python train.py --num_hidden_layers=11 --hidden_size=384 --num_attention_heads=2 --num_key_value_heads=2 --head_dim=128 --intermediate_size=1536 --vocab_size=2048 --hidden_act="geglu" --norm="rmsnorm" --norm_place="pre" --norm_eps=1e-06 --positions="rope" --rope_theta=500000.0 --rope_fraction=0.5 --qk_norm=false --attn_scale=0.0884 --bias="none" --tie_word_embeddings=false --parallel_block=false --init="trunc" --init_std_qkv=0.0201 --init_std_o=0.0 --init_std_up=0.0201 --init_std_down=0.0 --optimizer="muon_variant" --learning_rate=0.0115 --lr_mult_qkv=0.7 --lr_mult_o=3.0 --beta1=0.9 --lr_head=0.00551 --max_grad_norm=0.5 --warmup_steps=200 --schedule="wsd" --decay_fraction=1.0 --decay_shape="linear" --final_lr_fraction=0.02 --batch_tokens=65536 --max_seq_len=512 --doc_mask=true --train_tokens=848200000 --max_steps=12943 --dataset="wikipedia_en"
MLP neurons of a small language model. Each row is named by its layer, matrix (gate and up: input weights; down: output weights) and neuron, and shows model dimensions 128-191. Each number is 128 + 32 x the weight over its row's rms, rounded and kept within 0 to 255. A neuron's up and down rows have the sign that makes its largest values positive.
After each neuron's rows is what it responds to, as a language model described it from the Wikipedia text at the highest values.

L4.gate1008 [138 186 166 121 136 160 113 150 158  64  97 131 121 106 129  85 116  85 112 149 155  95 134 209 173 111 165 123 148 197 158 146 126 183 143 121 201 144 173 124 127 144  70 155  88 153 123 115 155 166 137 127 174 125 115  89 140  93 124 121  85 124 113 183]
L4.up1008 [ 67 148 143  60 140 121  44  80 120 103 119 116 118 147 117 137  98 214 127 163  48 192  84 117 148 138 114 120  97 185 144 131 125 183 126 126 137 212 139 166 115 231 140 103 121 126 114 131 164 127 148 110 197 153 124 127 127 110 159 123 170 128 160  95]
L4.down1008 [189 149 125  72 142  82 142 165 127 165 121  86 121 145 177 105 123 124 145 135 131 153 141 114 174 137 103 134 134 182 154 100 143 111 143 137 164 125 204 127 101  82  99 144 119 152 118 176 121  72  79 129 138 147 110  95 126 180 142  83 157 180 109 102]
Responds to: Place-name final word pieces

L4.gate728 [ 83 168 127 137  97  94 135 150  81 169 140  97 126 143 125 127  33 146 161 185 138 102 114 126 120 159 112 161 139 114 148  89 216 104 203 139 128 129 146 111 122  98  84 137 126 159 139  58 209 180  74 183  32  79 171  97 148 122  89 115 147 149 133 110]
L4.up728 [123 185 169 119 118 134 129  77  56 175  86  93  95 143 144 146  90 114 168 190  79 146 111  97 121 172 150 151 133 108 153  91 135 136 137 158 127 113  94 146 153 107 152 122 181 125 137 104 169 126 136 173 104 125 145 106 165 109  82 100 157 127 185 143]
L4.down728 [128  83 116 120 171 111  88 105 106 102  82 125  93  76 108  98 138 194 103 124  72  64 119  77 156 190  82 157 116 114 138 103 171 120 132 128  81 101 110 149 123 117 113 135 122 143 136  95 146 151 141 163 120 109 168 102 106 123 114 104  59 151 112 176]
Responds to: Formatting breaks and word-pieces

L8.gate1027 [171 128 104 110  68  74 133 100  93 135 106 131 159  96 102 154 129  87 123 130 124 130  66  88 141  60 156  84  95 155 126 148 144 115 129 162  94 159 163 144 153  69 108 142 169 167 141 163 102 149 130 145 189 137 122 126 145  31 106  97  97 167 118 157]
L8.up1027 [137 134 163 113 123 132 114 128 133 146 119 150 122  68  99 137 138 151 176 157 148 184 137  75 184  84 132 121 178 141 129 104 155 166 157  93 162 102  81  98 150  97  90 101 133 139 145  95 137 125  77 161 136 110 100 190 105 126  38  91 123 169 178 167]
L8.down1027 [124 103 177 141 118  88  99 157 132  96  91  80 149  92 157  98 130 104 115 140  59 151 146 121 159  53 146  80 154 149 133 179 120 155 129 148 144  95  77 184 159 132 208 156 131 170 155 123 113 137 140  96 159  55 146 139 117 153 131 152 185  99 110 112]
Responds to: Table header cells

L4.gate1347 [145 135 147 149 166 102 119 129 123 118 132 138 143 113 115 162 127 140 138 161 146 175  98 187 113 157 130 105 169 139 161  96  82 118 171 150 117 122 127  98 103 126 108 169  67 107 122  91  91 140 137  12 116 128 123  90 129 136 124 162 127 108 165 132]
L4.up1347 [127 114 183 187 168 118 150 115 132 193 116 177 125  79  95  95 131 145 106  73 159 116 101 101 131  93 138 111 146 129 150 148  69  98 135 127 136 106 172 146 136 145 164 164 118 135  82 104 113  85 177 114 189 198 145 150 144  94  84 150 153 128 110 179]
L4.down1347 [129 154 147 104 164 105 129 156 156 146 154 176 120  52  77  94 146 155 122 171 120 111 123 178  58 111 115 120 133 167 140 120 124 136 164 146 132  88 142 127 155 111 137 136 140 155 100 105 110  94  59 119 111 142 154  70 170 121 108 126 135  97 116 100]
Responds to: Fixed-phrase completion tokens

L6.gate666 [192 126 135 134 164  85 115 146 116 144  64 125 145 163 138 125 129 115  93  47 155 101 101  71  79 165 184 131 108 152  66  91 123 135 149  99 169 114 135 107 124 126  92 192 131  90  63 107 105 157 135 157  97  70  97 107 163 136 186 105  87 175 152 146]
L6.up666 [111 147  67 142  87  74 144 103  82  90  72 113 137 133 140 133 161 105 118 157 113 154 170 109 155 102  37 138 117 155 137 134 199 110 128 151 110 134 112 117  70  89 117 149 130 172 134 157 122 177 107 106 120 158 128 110 143 146 151  77 182 168 173 137]
L6.down666 [123 157 103 104 160 125 171 157 179 124 145 114  63  99  92 121 167  98  85 101 126 149 126  58 187 150 110 141 145 154 109 169 102 150   9 110 141  94 181 148 147 126 102 160  75 135  80  99 110 166 142 131 159 170 130 131 125 157  95 148 102 173  89 165]
Responds to: Place-name completion tokens

L6.gate1311 [126 111 138 144 125 141 141 205 167 116 106 136 124 168 146 144 152  92  71  92 117 130 158 173 131 124 128 165 129 120 143 138 130 160 163 153   7 102  86 152  69  97 104 131 124 119 118  70 151 141 154 160 145 125 203 223 171 124  69 102  95  85 159 116]
L6.up1311 [108  52 143 101  90 112 193 131 151 162 122 111 148 132 129 134 138 164 155  87 121 117 172 157 126 138 135 122 109  89 161  99 141 101 161 126 100 118  92 143 124 126  89  84 109 115 120 137 120 108 178 132 150 137 156 135 147  79 121  85 148 120 145 127]
L6.down1311 [153 105 133 136 159 116 171 136 129 137 154 164 153 103  84  86 188 129  68 119 156 137 185 139 208 138 151 108 132  72 125 176  69 150 113  91 128 198 120 181  88 120 147 108 105  63 120 105 134 158 134 172 106 153 118 122  98 155  38 181 114 175 145  69]
Responds to: Purpose-clause "to" marker

L6.gate609 [124 114  75 135  70 163 111 139 110 128  74  84 156 142 131  30 114 157 158 149 115  92 103 114 117 159  69 150 129 108 195 113 121 114 153  92 122 127  90 116 126 128 158 116  83 154 176 115  55 137 126 109 142 145  54 150 142 153 113 137 100 150 162 119]
L6.up609 [162 110 154  84 116 143 157 137 111 144 152 102 100 202  91  97 123 112 117  70 141 102  92 155  72 112  79 116 149  88 162 129 191 130  94 144 152 112 122 127 103 121 174 139 181 119  90 138 132 150 111 194 148 136 115 143 104 136 193 186 104 184 132 110]
L6.down609 [ 70 143 134 103 130 116 176 104 127 145 123 153 128 158 145  94 141  74 122 103 126 122 186 130 161  77 153 165  98 110  84 159 133 168 105 187  90 208 137 112 199 143 146  91  76 109  99 157  87 104 160 212 110 122 102 145 125 137  88 154  88 143 146 122]
Responds to: Mid-word fragments after in

L4.gate999 [ 87 121 154 100 122 154 143 106  86  89 160 195 172  81 107 169 132 139 105 111 163 178 164 148  87 127 157 104 114 110 128 155 118 200 115 165 113 101 111 139 112 144 150 156 115  94 141  88 153 119 161  99 129 191 102  49 147 134  38 132 109 138  88  55]
L4.up999 [101 107  87 140  87 104 154 141 137 131 168 149 119 101  88  67 118 161 144 107 157 139 146  74 132  89 167 120 118 177 110 137 170 169  91 130  79 109 126 215 139  75 115  50 122  84  90 133 109 114 214  63 105  85 130 161 189 100 113 183 134  98 191 130]
L4.down999 [129 195 221  92 177  65 109 161 101 104 103 111 142 151 106 115 175 131 136 111  65 119 154  97 130 100 106  85 163 128 108 160 107 162  96  77 114 159 128 119 176 126 226 173 163 133 174 103 142 118  82 119 112 127 109  97 164 152 137 100 191 184  84 116]
Responds to: Biographical career transitions

L8.gate1320 [156 153 114 114 114 126 171 125 163 105 132 130 179 173 123 123 117 132  71 133  97 144 136 156 162  89 103 100 150 119 182 141 126 105 148 119 105 180 121 171 147  74 122 135 120 110  92  87 147 137 101 116 149  93  88 109 167 108 105 150 121  97 131 180]
L8.up1320 [127  75 123 100 103 142 107 122 179 174 182 165 171 163 149 119  78 110 131 102  84 111 164 132  95 119 122 129 178 145 255  98 113 121 154 116 136 117 118  77  96 117  76 195  98  97 148 145  70 126 165 121 195 163 127 162 160 130 125 201 182 145 152 173]
L8.down1320 [ 70 199 107 171  98  85 120 188 176 139 159 177 120  70 126 151 158 154 135  78  72 133 119  57 176  95  47  95 132 147  87 135 106 136 102 122 119 117 112 172  90 202 117 128 169 142  97 127 140  78  79 136 105  98 156  86 154 192 142 112  22 114 139 151]
Responds to: Relational link before object

L6.gate1136 [155 139 112 109 182 118  67  70 155 125  81 113 131 122 149  36  91 128 131 143  65 133 109 145  87 119 148 160 110 173 158 164 106  60 129 187 148  97  77 127 172 162 141 142  89 149 139 101 176 147 144 143 124 124 170 129 155 102 104 131 105 139  88 194]
L6.up1136 [146 178 110 133 120 133 140  93 126 128 140 133 130 170 169 188 131 126 142 119 143 192  86 110 119  87 151 117 148 193 181 139 139 128 145 144  77 118 164 103 196 209 135 125 151 120 148 183 110 170 125 108 135 133 168 127 126  64 117 139 105 172 114 121]
L6.down1136 [161 105  75  98 119 122 131 132 167  98 110 132 124 115 122 104 134 115 122 113 126 149  55 200 148 133 149 128 149  73 119 132 146 191 101 146 121  91 148 114  83  71 118 145 181  63 110  77 145  91 104 160 156 113  65  69 157 132 133 183 123 110  79  43]
Responds to: Sports table headers

L8.gate707 [144 123 139 135 154 106  99 140 163 168 142 120 120 127 166 183 103 149 118 130 135 153 185 173 143 129 134 164 117 177 115 106 157 128  76 209 143 177 131 165 140 126 145 136 129 162 124 127 157 130  89 142 136 154 147 124 165  61 131 172 135 132 121 123]
L8.up707 [109  64 204 160 187 130 163 146 153 126 137 111  78 109  97 209  94 150 140 177 136 112  97  92 143 103 170 152 127  86 106 147  94 146 149 158 185 125 149 134  98 113 192 120 126 135 206 157  87 152 133 189 122 117  81 121 160 128 142 115  90 151 109 161]
L8.down707 [127 149 116 111 142 120 109 119  67 173 117 171 164 176  77  83 131 116 147  96 167 111  91 100 160 123 147 143 153 142  91 129 171  85 115 165 138  99 136  76 123 186 152 152 155 137 193 143 172 147  59 142  47  98 165  85 157 109 173 132  72 135 144  65]
Responds to: Parentheses and table cells

L4.gate439 [ 84 111 124 123 107 105 120  74 125 149 126 142 147 169 132  89 184 124 137 161 111 136 138  89 199 132 115  74 134 153 185 111  75 123  42 110 118 151 137 168  60 175 179 127 185 106 154 132 119 134 121 173  92 128 189 121 189 104 112  86 179 106  95 165]
L4.up439 [ 85  95 102 123 109 103 127 124 101 160 138 160  99 141  85  79 133 136  94 203 155 131 183 164 221  91 140  76  97  55 168  91 131  85  94 130 170 162 121 170  93 122  98 142 156 141 110 127 139 153 135 106 152 181 188 159 143 130  80  91 140 135 117 175]
L4.down439 [118 145 117 204 112 126 127 121  58 196 113 154 149 123 173 108  97 145 121  68 170 167 173 125 203 138 106 146 122  47 126 116 152 214 129 101 138 102 143 131 107 116 148 144  70  97 144 112 114 160 131 171 124 158 158 108 175 164 130 138 196 101 137 128]
Responds to: Pre-verb auxiliary/infinitive markers

L6.gate748 [ 94 130 109  57  94 123 169 149 203 137 118 142 126 104 123 130  90 131  72  88 109 191 122 162 136 126  84 185  99 190 196 103 161 138  94 111 178 152 142 166 108 144 142 131  82 176  67 135 146 135 126 134 164 146 176  83  88 211 128 107 147 120  84 147]
L6.up748 [176 139 118 118 115  71 152 148 173 146 171  97  87 104 148 176 128 135 173 106 119 142 157 123 124 145  83 166 148 183 166  89 147 104 160  47 130 155 165 126 157 122  61 137 116  93 161  77 154 115  94 144 107 108 112  76 192 107 114 147 113 119  99 141]
L6.down748 [ 71 138 134 139 115 161 164 121 171 163  72 123 127 125  87 151 140 117 142 120 160 107 174  95 118 119  86 144 103 123 108  75 124 175 135  90 151 175 101 160 143 133 133 111  97 107 138 129 138 115  92 104 121 142 107 182 119  89  85 148 109 168  77 132]
Responds to: Prepositions and mid-name fragments

L8.gate1485 [185 110 135 154  77 165 114 137 165 121  97 157 114 143 108  85 118 138 155  90  44  83 125 119 110 131  87 149 147 126 136  91 195 166 139  73 118 134 152 148 138 122  95 141 149 130 121 102 138 102 160 127  84 141 156  92  98 136 120 182 142  64  77  94]
L8.up1485 [143 121 148 166  88 137 156 123 145  92 110 150 135 189 117 104 134 205 113  65 137  60 125  91 130 154 106 170 137 124 136  99 165 205 148 107 167  95 155 109 138 110 146 157 146 141 104  81 130  94  93 145 124  80 131 120  94 116 171 155 142 105  86 128]
L8.down1485 [137 115 138 136 125  87 137 120 114 120 165 125 134  94  87 133  97  84 156  97 114 101 161 113  41 193 145 144  98 155  62  50 125 139 150 115  97 111 102 129 118 169 127 133 143 131 153  81 129 136 126 102 112 140 124  98 164 125 160  84  91 124 105 136]
Responds to: Start of structural labels

L8.gate437 [ 76 124 128 138 175 130  77 116 156  99 144  59  85 110  99 120 151 110 124 154 138 101 168  85 105 134 107 140 139 118 122  85 115 120 159 146 173  98 108 155  92 153 101 116 152 100 160 129 117 163 108  97 127 100 162 122 152 135  98 129  86 163 135 119]
L8.up437 [ 94  94  96 172  83 141  90 100 109  84 125  88  89 178  88 134 126 124 131 168 114 140 103 113  91 130 169  73 136 169  56 115 115 190  89 151 128  79 117 181  88 139 155 153 150  86 107  91 138 122 120 151 159 141 200 152 152 212 164 127 166 126  76 160]
L8.down437 [ 86  90 126  92 216 162  54 185 100 152 181 105 141 124 124 127 143 120 165 101 131 105 121 118  32  99 133 166 130 115 147 146 129 150  80 107 101 154 130  85 138 137  83 148 140 164 102 107 121 213 143 134 104 146 135 160 131 110 131  84 170  83 135 109]
Responds to: Modifier slot before noun

L8.gate37 [165 119  69 109 122  65  81 129  81 199 127 132 154 108 121 130 158  51  86  86 173 133 124 165 183 243  98 137 131 122 199 125 114 115 108 133  56 115 106 167 156 148 142 118 114 130 172 147  93 124 168 182 145  80  95 199 146 131 124  69  84 125  63 113]
L8.up37 [131 127 137 125  84 152 204  98 157 147  54 171  60 159 104 181 111 108 167 126 102 112 144 116 158 146 136 150 134 151  52 147 144 148  92 130 141  78 121 142 193 160  95  98 140  39 147  94  72 193 165 111 172 140 146 176 133 124 145 198 103 118 210 114]
L8.down37 [111  95 100  89 124  53  45 152  82 124 180 132 186  74  83  99 115 110  99  76 150 146 121 132 215 237 121 139 120 119 214 104 116 144 160  94 142 151 121 125 127 160 152 138 106 193 118 152 166  83 121 207 121 157 108 114  99 116 169 128 144 158 149 156]
Responds to: Word start after preposition

L6.gate684 [119 137 223 109  91 143 198  99 127  74 138 133 128  79  45 145 119 121 110 136 155 115 121 145  70 109 100 159  89  95 104 106 107 122 133  88  84 142 153 172 119  91 157 173 131 182 160 133 148 203  85 142  94 150 132 125 105  78 136 104 124 148 167 116]
L6.up684 [141 145 137 160 122  64  66 115 170 108 139 179 124 142  66 134 137 117  95 148 121 155 207 137 104 119 116 156 130 103 152 122 224 153  48 168 111 145 126 137 136 111 109 119 156 157 150 108 142 147 133 159 174  50  71 140 100 168 115 206 116 140 134 123]
L6.down684 [ 53  98 123  63  98 117 149 122 135 135 172 122 108 136  65 151 142 124 141 149 129 135  88  94  81 104 128 177 151 138 144 107 127 149 132 135 151 145 153 178 103 144  97  92 145 143 174 138 131 159 102  89 150 119 135 136 149 136 217  88 124  79 109 156]
Responds to: Mid-word pieces and clause-openers

L6.gate1330 [134 202 147  73 188  83 123 143 117 139 154 179 105 137  64 136 134 115 122 103  89 101 144 127 140 130 110 193 121 108 135 157 146 143 135 129  93 135 171  88 121 182 109 107  86 148 138 133  83 121 117 137 138 135 145 131  81 154 112  89 153 122 121  99]
L6.up1330 [145 115 138  50 181 121  96 111 175 121 151 128  78  96 154 137 125  87 121 151  85 121 131  59 113  85 155 145  99 122 129 164 171 129 166 167 182 132 203 112 113 115 138 109  68  87 182 175 105 157 188  88  93 126 167 133 139 113 143 124 106 115  78 153]
L6.down1330 [161 134 151 159 153 147 139 128 144 116 138 127 117 113 171 146 144 126 118 131 189 148  76 136 115 129 137 203 107 131 102 104 102 180 140 135 114  79 122 167 120  86 112 106  93 122 132 136  57  70 144 159 106 144 137 158 135 146 157 141  83 158 131 102]
Responds to: Wikipedia layout tokens

L6.gate117 [ 66 116 122 133 160 136 141 120 129  80 140  77 124 103 112 191  68 157 156 140  80 122 184 128 178  97 174 159  85 151 151 128  81 137  87 123 113 161 134  87 111 146 156 140  58 196 122 203  94 167 157 169  79 163 101  75 111 141 135 172 100 117 129  91]
L6.up117 [ 88  65 112 105 130  80 137 124 115 153 209 180 113 107 153 117 111 153 114 184  88 150 195 110 138  93 140 141 158 110 169 141 164  84 153 111 107  85 108 147 120 140 108  80  69  91 128  96 110 121 133 153 165 155 128 124 108 145 207 128 179 154  66 142]
L6.down117 [147 123 177 145 137  69 180 192 153 145 169 111 154 112 167 123 166 168  94 197  99 134 117 141  77  37  59 131 101 154 119 130 107 137  80 113 194 169 112 105 104  59 114 223 169 163 150 164 143  75 103 124  98 122 132 122 124 104 141 129 152 184 115  78]
Responds to: Table cells, mid-word pieces

L4.gate894 [116 124 113 125 118  81 123 173  77 140 131 199 127 126 202 131 142 150 146 137 122 142  90 141 165 148  97 163 180 142 146 130 162 119 102 152 128 129 121 189 148 131 182 141  94  89  91 162 161 117 162 157 116  80 105 131 105 156 122 119 206  83 110 134]
L4.up894 [132 121 155 146 153 155 152 116 209 109 165 171 163 155 121 159 186  76 200 171 123  76  89 128 123 163  93 111 136 118 167 109  89 134 115 149 103  35 148 146 169 128  82 125 165  67 124 146 106 159 131 110 118 170 128 163  76 115 176 131 130 121 160 127]
L4.down894 [176 105 153 195 130 157  90 134 172 175 134 131  95 177 136 173  88 107 167 117 154 190 199 102 194 123 116 107  83 161  78 145 100 129 143 117 180 101  65 172 113 121 175 134 169 199 116 155 117 162  82 146 191  85 126 179 158 111 150 124 119 159  98 113]
Responds to: Heading closers, word completions

L8.gate60 [140 139 127 149 157 135 172 147 176  59 151 108 185 189 120 132 127 140 132  85 111 110 162 153  97 139 169 128  93 116  99 156 100 122 142 159 114 108 113  79  94 128 114 144 144  98 137 106 106 131 177 114 153 187 113 106 151 148 125 127 129 105 104 149]
L8.up60 [ 93 110 199 132 124 154 140 115 136 107  92 107  92  91  90 100 132  89 144  79  14 104 131 111 125  74 124  94  26  56 130 151 145 139 104 162 168 180 122 116 164 130 112 144 114 133  54 183 103  98  96 185  86 182 140 110 149 122  53 137  95 110 122 112]
L8.down60 [148 176 121 132 101 110 173 137 131 126 152 145 126 125 138 164 131 109  60 143 161 135  90 135 118 124 144 115 170  94 116  70 129  94 178 144 136 165  88  80 173 109 127 113  64 128 152 128  73 137 100 149 138 148 109 104  95 136 116 167 102 107 152 143]
Responds to: Purpose "to" and mid-word fragments

L4.gate1262 [137 101 162  56 162  60 139 118 132 139 145 102 117 170 140  42 160 181 107 125 110 116  98 166 105 136  40 151 127 140 124  77 140 163 201 147  98 145 134 131 211 128 139  89  88 105 139 162 133 130 115  92 122 171 113 145 149 173 142 150 148 112 103 148]
L4.up1262 [113 111 118 149 152 124 103  88 166 128 124  52  74 153 125 161 125 190 175 130 144 105 113 119 127 148 120 123 128 100 148 144 180 106  90 138  79 169  68 173 121 103 112 121 132 165 121  66 126 129  61  90 121 123 156 125 125 168 142 141 136 189 147 174]
L4.down1262 [130 146  78 113 114 134  91 109 123 144 118 167 147 138 130  66 122 120 116 149  97 173 115 169  27 129 113 102 115 190 158  95 119 116 121 159 152 126 100  94 190 131 153 145 160 105 166  96 150 166 149 131 130 141  99 158 118  62 143  69 123 112 120 114]
Responds to: Coordinating conjunctions and separators

L4.gate268 [136 101 123 144 110 147 121 139 143 150 113 126 102 123 110  90 146  73 129 195 144 100 161 116  92  95 146 113 120 175 137 133 103 152 124 121  86 131 108 160 144 136 134  99 136 142 120  90  89 142 109  87 157 142 133 146 139 147 167 119 153 171  70 142]
L4.up268 [113 162 140  98 155 145 131 128  62 155  92 131 184  84 124 109 121 158 119 167 145 144 118  91 149 145 132 106  65 126 103 149  93 116 181  68 138 126 173 119 138 102 215  94  75 152 129 110 113  97 138 168  97 105 119 129 136 155 108 143 144 127 124 109]
L4.down268 [104  97 180 180  35  84 141 155 157 158  86 118  63 125  95 133 125 139 161 113 145 106 158 146 171 176 113 128 111 166 141 135  99 126 141 130 115 151 151 161 147 109 134 131 110 149 165  60 151 148 140  93 186 154  70  88 133 170 176 161 122 189 151 173]
Responds to: Allow/require word completions

L6.gate1082 [140 135 189  92 111 105 188 170 135 153  89 168 101 119  97 137  75 129 159  78  84 128  48  82 111 118 127 119 156 116 148 141 133 143 130 179 130 108 126 170 101  59 130 173 194 110 130 104 109  85 127 132  98  98 140  70 171 128 116 109 144  95 129  86]
L6.up1082 [ 96 130 132 118 146  47  65 171 144 163 197 147  92 134 118 146 168 168  86 134 153  81 110 114 141 128 145 136 203  99 139 131 129 132 114 156 164 127 132 140 105 107 139  86 146 118  84 135 114  85 144 137 140  61 124  90 155 106 145 106 142  60 189  99]
L6.down1082 [107  97  93 166 114 130 163  97 135 145 113 150 159 128 115  96 135 130 113 123  92 203  98 142 188 109 136 129  94 165 188 200  90 126  83 126 128 136 144  78 199  92 116 169  92  87 171  94 108 149 127 137 142 123 181  92 110 119 129 167 118  99 128 137]
Responds to: Before a person's name

L8.gate1406 [111 106 205 171 122 178 158 128 117  95 143  56 149  94  88 139 102  99 140 142 185  49 139  50 143  75 117  94 131 196 142 157 152 128  93  93 126 128 131 110 126 148  73 203 121 216 111 141 157 115  89 126 112 133 134 155  94 171  98 138 143 128  50 110]
L8.up1406 [ 59 120 172  97 136 169 162  69 121 139 131 133 178 156 167 135 133 155  99 178 152 115 169  87 171 149 156 101 157 150 150 104 134 209 119 146 115 131 145 155 119 143 138 150 109 164  92  81 118  95 138 142 160  99 202  76 133 108 164 122 111 105 111  68]
L8.down1406 [109 107 154  66  34 124 145 109 145 112  94  98 176  42 124 163 113 157  76 113 112 158 112 135  63 170 102 157 153 151 146  83 131 121 130 119 103  95 161 152 144 132 155 155 174 136 135 101  59 106 128 162 137 112  68 156 123  75 122  95 149 127 152  90]
Responds to: Closing heading markers

L6.gate1 [180 122 115 166 178  83 146 119 156 114 149 121 139 105 142 113  95 145 132  91 172  74  91 110 143 136  98 133 138 120 169 156 110  78 136 100  91 177 106 130 162 116 121 126 107 120 167 119 134 145 110 154 150 126 122 119 122  65  92 111 112 128 122 164]
L6.up1 [136 162 108 157 111 155 140 119  89 114 108 130 104  83  67 104 123 117 135 132 156 140 192 191 114  68  93 119 119 162 171 102 135 117 200 127 149 103 133  95 119 125  66 122 116 162 149 124 139 121  99 162 130 189 103 114 100  88 131 129 111  82 114 186]
L6.down1 [ 96 119  78 130 216 145 140 124 117 155 151 142 126 179  88 139 140 141 149 115  84 145 158 172 180 155 175 111 108  85 116 150  68 119  93 141 100  60 214  90 122 197 124 152 164 171 154 137 102 158  81 107 156  89 134 244 144 139 117 143 155 159 136 115]
Responds to: Coordinators within noun lists

L8.gate1275 [129 111 156 111 140 103  74 124 150 111 116 184 138 151 133 137 124 162 112 180 106 108 167  78 105 196 125  94 109  72 134 101 125 144 119 172 118 140 173  47 117 107  91 165 111  66 162 171 146 162  90  83 111 158 207 165 123 144  95 148  98 113 100 124]
L8.up1275 [168 139 118  78  73 162  76 150 147  88  98  80  89 105 132  61 110  74  88 107 169 156 139 144  77 126 153 117  87 156 149 135 129  69 109 101 163 136 137 202  62 161 128 141 123 119 133 126 167  98 140 148  62 142 120 162  94 103 203  86  54 149 104 169]
L8.down1275 [110 134 115 136 169  57 155 155 182 124  87 121 120 108 144 137  94 186  90 116 110 152 136 152 140 127  82  64 148 140 144 107 182 131 103 144 215 110 175  82 136  83 177 121 131 136 145 148  96  97 124  87 170 111 130 188 146 140 110  94 134 104 187 166]
Responds to: Place-name completion pieces

L4.gate1219 [ 62 183 159 117 130 152 124 152 142 117 122 144 156  90  97 133 133 160  81 176 112 148 113  57 154 141 202 103 145 155  92  96 133 173 132 115 174 126 172  63 127 151 146 167 133 108 172 192 189 141 183 166 163 106  69 173 181 115  80 176 106  70 115  65]
L4.up1219 [108 111  51 134 166  80 106 163 128 137 150 130 159 162 152 113 120 133  88 140  90 140 135 178 113 150 122 104 174 133 171 183 134 132 114 165 157 107  76 126 145 112 157  69 131 104 109 129 123 110 151  84 123  96 124 117 180  91 123 181 100 104 117  94]
L4.down1219 [134 122 156 143 149 114 122 108 142 165 194 167 139 121 160 135 119 119 107 114 161 163 129  90 113 153 160 154  97 122 120 115 143  94 120 120 139 182 153  55 137 166 105 129  88  98 171 149 179 124 183 137 117 191  94 167 114  83 124 219 121 135  88  52]
Responds to: Sports career and statistics

L4.gate581 [128 123 141 125 168 146 138 141 125 101 103 121 111 131 107 158  87 134 131 126 160 117 179 120 171  87 176 139 138 127 119 117  68 161 121 101 116 194  81 169 143 134  98 116 142 119 176 139 134 109  90 163 133 123 121 207 165  86  93 167 131 132  97 168]
L4.up581 [147  83 109  66  85 113 194 155 117 133 125 130 147  65  88 181 135 156 130 104  73  68  84 105  77 188 183 102  93 126 169 160 135 128 125 125 147 139 122 119 137 107 184 149 120 103 150 160 177  88 137 151 133 134 145 101 142 180 101 174 134 175 121  95]
L4.down581 [101 135  82 157 178 176 129 128 134 158 153 141  79 152 131  98 102 154  84 120 167 116 145 162 119  60  83 156 122  86 141 113 162 146 135 108  34  61  98 180 140  86  99 107 109 165 144 154 128 161  89 131  96  95 164 110 127  48  87 117 117 123 173 139]
Responds to: Word-internal pieces, table pipes